{"n_kv_head": 6, "vocab_size": 2048, "positions": "learned", "extras": ["capped logits"], "optimizer": "muon_variant", "lr_head": 0.0163, "steps": 4776, "dataset": "wikipedia_en"}
MLP neurons of a small language model. Each row is named by its layer, matrix (up: input weights; down: output weights) and neuron, and shows model dimensions 0-127. Each number is 500 + 25 x the weight over its row's rms, rounded and kept within 0 to 999. Numbers have three digits each.
Before each neuron's rows, "fires on" lists the tokens most often at its 100 highest values on Wikipedia text that the model never trained on.

fires on: "|", " form", "orm", "ound", " Year", " group"
L2.up317:473528500506475538439469526460503504491505465524504501512503515486471486502556504495531497499487524500477504483503515516525482482511527513498488489528481521546515481462499582484480485530516507510473519478501538471522499503484452490512481475542482501489490519467499479507481528531537490468535476480502437523510508496466484486519514469487506499574517486518522475495530532464509463516491
L2.down317:474498534517486493460541472487494492525559470479481507518537492477519539577504492517518500496503527539502505457474546484504514512497537488503517499545482497540513469492491497517485515448502512493490481495479490498488466517479486538494498484494485474500481556517498504518557475526502513503469457497521478504523475544481504463458491470498551512535511504506553580483504466506491453508559

fires on: " |", "el", "ay", " F", "|", " Ch"
L7.up1403:567466459490495467494499521488493486505472503515515495470504528521431476518499507487471488504491505504517484508539517448458509493469517489503501524508547473514533488487474481501515489476516477495467480480484545513538477534519466538510476488495454480531499508509503458522557494489530495514498460508515507493523503503445536531498473527467490510531463499494521490474490498506533502508507
L7.down1403:530484519511492500504523511407488547512496487478473499529550472492546468499513509501493500504452488491523525511447456470526492494533462511476543492494499488470508501504511466516524505548448501485448447472479490469458542532518494509475542510511473516495475486503512478602501501528515456484522514465540472497510527534557519487512466472489506515488467541520503477476497490470506501518477

fires on: " stud", " school", "ions", "iversity", "ation", "her"
L5.up732:512508485492456508487576514511490522476513490491462508505464479491484505561525517464513483535506515487538497492507470476492471474558471531434561521492538497502472515514432505520573550540455506477480465519479499501474485514495465479510496508506500469468509494450484485510471495490527509472518486532473476518521495519490486501497508423518469532541490455472497480499472454501501489522497
L5.down732:476440502522465540508505485510466489460493496505536501489509477489498504518486511486499452525505456495482487491494531532498532524489520537538458527531484528533519482514478532546485510504521511521455506529459491462514539495479508534495509478524515497505517462491474490539509513491522489492516504512504498504456463503494499522472476424487508515511457494492512518530498527509515522473474

fires on: " r", " p", "us", "as", "re"
L10.up1142:514515528458489472447497490479504487524518476503511453505491520528496474514521481529512554517499511467490491458476503499510564489492486536510481430516472479502511478502511506492487513488475522451501513521487516495485520510511502487514467506530473485510505519525499503574461497448522485482471547546488464510528468495487488503489493504529585470500482528475500423443545505466523494499488
L10.down1142:493488478508459500514517483535514509510487526528482481530507458491486495468496547489468593504462502499464545467474496526529492435539455474468498523488485484539486503516484534494494478444521511535540520502469502483499471524486496497475501467482527526496523499464499463472530505498539487487453471476457551465502494464486504500479459471467521528496491525511437557503495508544477484497484

fires on: " its", "'", "p", "c", " first"
L5.up967:494522511453477512500470527489474535516490481521543495547524496514488514505461488452501469509490506493536524492491499475471544553529491473496537494495519505501517518532492513525470489483511488491467481504546467492438472503503476492523507507502506488499491502468504482468496527518500483517487457487468514468500465520498517534525458466510505553473518491464527492505436549464448506502505
L5.down967:495484481554520514565507504503541489478480455494492511534512491494501477522548504534496498538531441471446492516510511518510507506460491509502529508486509501495485510498461495502521508497534546488538509460512498483529475526501531473486512496496503473538463501462509494523481486523517554513490485498478485504508509475463491504479528490490485489485504486523523540470526516509464478486446

fires on: " at", "i", " e", " |", "side", "s"
L5.up758:502517515510467494462465499498485473463548511475455479532474452527521457537503487471501493540496500485521519480482534467481546481491511548479521467472513504519470487473493482502494500510524503497498539490508497502484472475474496478511522484537522548492532511510488508451507493471502517484509475496539524537518515477460494532487476498505522492509462519553518453512529507498546508488520
L5.down758:486518471501457511452451501519484489523520484522508473510519417516504525482486510493457480480464496531520504487498468508517498508513483476560505481510487506472501467499517512473478515530502495491465509508494498484499495494476490491459507480496455483471512482491470431511514492496504462512539515530502499494495491504475469521492508496519520510503486490533454522523510465476481546493460

fires on: " organ", "gan", " Afric", " will", "ternational"
L2.up640:486492507495514512495520496428481548496512504515560497517512460543477465517464532542504477468494533462521497481481460510487519508525523563499515441497497513479526519535473509487491466492506464519502516526538524474453514502479469491513466526468503483511520473471510519530520491443519464474502509500478464481505503492527562493506506484547520500473497480487484489521496494444445451501508
L2.down640:480497497507489511504551517464481499518501533503544504504533486525527515498488469490501495492460552513500510474498492490485501525477530511549480490502538549502488517536474474477472505504507466489423561488496490456459527515502428508451525546501478502544541468476508493544529524433494470474482485515465428463509483446522527475504506522514538482452513482523503529523534466470477480510486

fires on: " in", "ad", "ed", "ing", "om", "l"
L7.up52:535463497518483543507506503509512554500465503520467522535512491486511517521506472500484503502505519521497483474546531500519459481509492497461506515519500493480501519491496509477496465470427523512525519542476430458498529488485498485460427488553536487518495489478484523493496499467530479485513496522447500475508474522525484476515448525509553508460500523467517473493480511455493470527475
L7.down52:467529459477432498545508459505525460473533538503509523529479492510534470482490493486494516526525512470483514498513518499517524528505469502466516550490458469490460513553509498492490512532541478499479474462497505491579488491490522511522572494496494521490510470522499464525542507503431510513527481424537523502519506497513497487498510495489511490460494470510472479496501511499500518502484

fires on: "t", "b", "h", "g", "it", "p"
L7.up407:492487507515529530477503512466515488517500489522460503492558482502485492491529515459542498516558517466501462474500534487425513524488535496512476471479530505509498511481521530542502506520524504458500515527515447485499486536484506458487508480500418481544496510462478514473498478517519512502465502503452520494482518491501486512484497547491488482504536517487528507502535489502477461497480
L7.down407:512528512486494504504481530478451517525522487520509491546498465507438521483452501501516472514481498474513531450489494509502531512508502533501516488510502498524536542483501519482464504493501513485481509466444500507485487512457488496509531492544496459458506467531515510496493495450531493524441496508502478475493509496478547465514519499492532523492485497500461513497508492482502507484497

fires on: " of", "ed", " from", "ing"
L7.up198:505479498502519459496515519439472494510501511461484517509513520467524495519511464520475546485465512481493469488516539488492520553552475496453518505484472471491508477516567519537501457494498526480487468487464501457520521517487509496519470478513515541510490485466531553478493497492443533512551501532468502466478497461499494513487466519537466499516481507483479504490464551476490469521475
L7.down198:483511526530502528558510497469458514477465474491459503507480494480484522450473512481500515544472547417488515472501570492492538540461488489467450478473510482515523558508476481509488520493499493552562486522516496512527507501476467479527486521522493495463474471491490466525509497519494480494484470466524523535465496533510458524488553516472529512502491496523423517492494521486542490562513

fires on: "f", "it", "h", "ch", "om", "ad"
L7.up286:494517522508535502510471509448487521522502507530466534510528455456501505567510510521473505462519513485483499505460546503504492478443500507483500519507526536509511517518519545517465523555493466533489492490486472507490473509535517525494462501510478485447492515488528496456520470492526507475494509502481560523470515499512512535495540489509509494512513517497502515497496471483492455488500
L7.down286:505492553516497508479445520520485500518492511483534487503482535511465487505514506505498514567495482531563507495462500485483508470462479534500498522563523538544526494465498503509494490503505503517477497524474478525487482465499490522513484520510494515516513446491529444488506496486485494515485509528526489506510506472528502502557486492547481562514532488503478491517516528493558504500539

fires on: "ac", " ac", "iversity", " rep", " stud"
L2.up125:476507477515425507498493522508524513507499495490513507497493461477492514505497516451483493484453467422494520479473482516495491471566491543473504501488515497533469507498476504532477493531456485518495515505450511511501475526473487485477473540524475479468540505463535485473531505505517524544516527535478475539509529467478485537499515500453474510487501502551528493531511428523507478480495
L2.down125:480496499518436487491480520478510498499527472523502507528514468492524516511523514462464462488477493474509505505524487494471499508554498511499510478489468465558502543476460464508533520522506537501490505542427542499501485507478508486421507494519469521473494484489524453450492558504500530509494550537515503515483497459509490514481505528498493534490485521496541520498522471512518482474517

fires on: "ular", "ful", "hes", " ="
L2.up771:482497531527458500526483485466503476503487539543499505493502497530482502539525486509506468503477515521503476515459495506452463507498509534490520482468504491483483535537512465490501509459522471529486499467482547489481482479487517516514521515481487515495505486527482509547492512506522504537459467508483516502484502507486485501514499445497485520514497494528515445505480452518460499496497
L2.down771:488483439488467537452511500474519552499503556507495496515546491492504517553526525481488515489500521533485538521482488515469512520513495518493505474500532476482498498507517494479508504488510495514497497500501475461464508474492492494563498495481492502502506466500490516522472483473495511515472473474499456498449487473498531507497494468485497497525488507527522484473459445500469530479558

fires on: "am", "red", " ed"
L2.up843:507494571467542500489494485514504483511540476494480464533436499502506476517522456487448521503479495512522489494503473448485511504489488501475539508552509495498485476463528535536466482515477501507484526527479451519526500477492521540493493503529531506507489479504522502564456482501476532526512521500511444474551528498508486512486522482473490487492513502529518487480487465499505470461502
L2.down843:488500570519475532491495543535506515483527490504475474515495524471492504475521486482501505464545471521456480464485508469519491495512477473470505492579545512501518519513516507506484495484502486523467491500507476483489491456511470510507528513516523499501491502506505551506494478504495512548479542475521488508484501476491482486467533471493469503505468543535480479514470466470470491470506

fires on: "old", " le", "ze", "che", " per"
L2.up1058:485520511488501482499520510467473513514479529515493473510505512531532527490467500523499481463477498535520484478503506474518474508478508526544513477475521482512554514513498469527417512487485497471470523484477511516488522462503458477466519504517460481525516498566556505536541448532548527509514499479486498494545497502465491485487521451533495508504500531469537542501467485522494461514526
L2.down1058:480501488490455468490463506486466512485495562507464500508527480522517517503471490511527492517505479551518488519489490480530490494471491470526494522516505527513533489531517509516445520485469497467479527469470502441489526459495453462519473465462482502518486509515516522522523488528528524451511509488498483502512487507426505489513531475528517503513468503458544563495470480521513516495483

fires on: "ob", " un", " Un", "od", " not"
L2.up1382:569488498492494470479495505438502512445559519502461447511493489504525516554513523508540478451510474486525502483497432502485497518490512495498486500466500535521522483447487523462507472494501531523518435503492491502515505458488512507516486488503508488537527501485495507491487477468513493508511540460476482511492477487494516525498494484490543510490521503493522535490513478488520515520536
L2.down1382:558480487472513492528503474464500521469555446500496460496497471516506500504498479508515489455536504493479486497491450553523478531491507468479453491490505529530489462433448461414515509520548504545501479503496474501504539489495525496473483539498484500543501507484512493521504492493522505513496487453527470509507460534468508549519506529506512487515508466532527527495496464506511487481513

fires on: " K", " Y", " T", " F", " H", "am"
L7.up758:517462509434520489443504474511529502511512484473489475465479528488458485500528466488500524507535476531512488487513536499544497480467491521508532481516530529451492460515530505462451494531500564490479522519531488510521501504519555519477507509491512506514463551498506476513464517503516509493483472524489505506517524514430487487453493462480482506520455484481519523527492500458500487456455
L7.down758:491474496514488500524503505504507459561451460467479491533486501507468533460482480514549561464506515518502512475552498509519492533473545469494468520501508448507503452482510525505519494536498507513497519460517466543511520537474475492490492492501464555504501490508514489521512506477454509507542497499504501524502487493501519481493536511508511493504524500473484467491500505450478506477486

fires on: "am", " fl", "fl", "man", " man"
L2.up293:510482500501504537525497492470439508582495485517505471499453513530514538503537497454460479508499501524511522505487489519492511508528436508494516510507493496521484531486532483581512526489472508555461535519462508458497519489498519469503458541524488502502482507532507494509507513507482470504525485487542515515561510493526431548525484473483484556530501491552517516506500479489508432494499
L2.down293:490477493530490504497542486442459470565490490526543506517479513510481533507522493514475465484458496511489497491440478521452501466500502492472516540551517500475507495520547479523494501491475512505471519520481509447513522481470491527497504530505522511527471486510490474508484527478496497519528539485512473531540512489522435496499505494492454528555504514523489490482536501488494461470530

fires on: " P", "p", " H", " p", "at"
L10.up705:471508490455514486511471557468510525511474449512477462498486531519492493490522549492487531488473470525499534500471501505463513499526544477527511469461484532504502503529520558508508507465522457489506515499463489526492457487441500489450477487553525535493488503479470483462480529525480497488487452511510480495531506527493493493564500543508558495538496493502520451506472522510529510482510
L10.down705:496506501488474477471528470501530494489540482503520492463514487522490537477480512512494498477492529489509526512479523545481488543492495487502480505508506497524450496491444492522483517508470517490503512540561478494526536522442502482452442542500461501485572519476496463492534528461512480534468559498445518498450497550483496535480470500479504504519524503508480507522512483498509524495485

fires on: " p", " P", "p"
L10.up785:507520492485453473509489543437481499530509447481508477475500498501447493496530495466497508510558492560537513470467576525483533540535516478501533480504496463490505500556463535464495496510523501511496495488536490506459500507493522494458484475532530500473541502458499513513510496499509505492494488514502462517528528517450484528543507502483529545479492507531510531472487532491480492521516
L10.down785:504523472497440490525493472500522460480491508510500497490480495520490455517497522538484451483515494504500473502466518548503484501498506510450509537468483480468504499523480496498529497544480517559509509511512508492507499531506452533464503506522532486497543490493509497485508511508417489531494511512507490478522497479517501519532480523543479489506468491526478494481486508496452519497516

fires on: "ac", "old", " per", "at", "ant"
L5.up1106:466505520487505498511516508486491495536513497523494484426483499503483521522480503524502458500477483521490484486497510485515492545489533516496535512479524557539492506507531498528472526505463493477466525518455469517530507478450532527504466448525477513501538512505447527492513490497564529496522515502483510507473499505492521506472505578519508555530473531471507533477507485505489465577503
L5.down1106:493464494543505484501473529501438536506498535540495431525534508481471488523485512502517440486512500542500559536496536522521435519501515517539525480472529468470489518521535506488518497495472482470480506515505510484473486478500480498514446511507534488466497462456508499472497532516523469485496531480563509506492485498483459544491522482504519527547491498497506547515484495523495530512486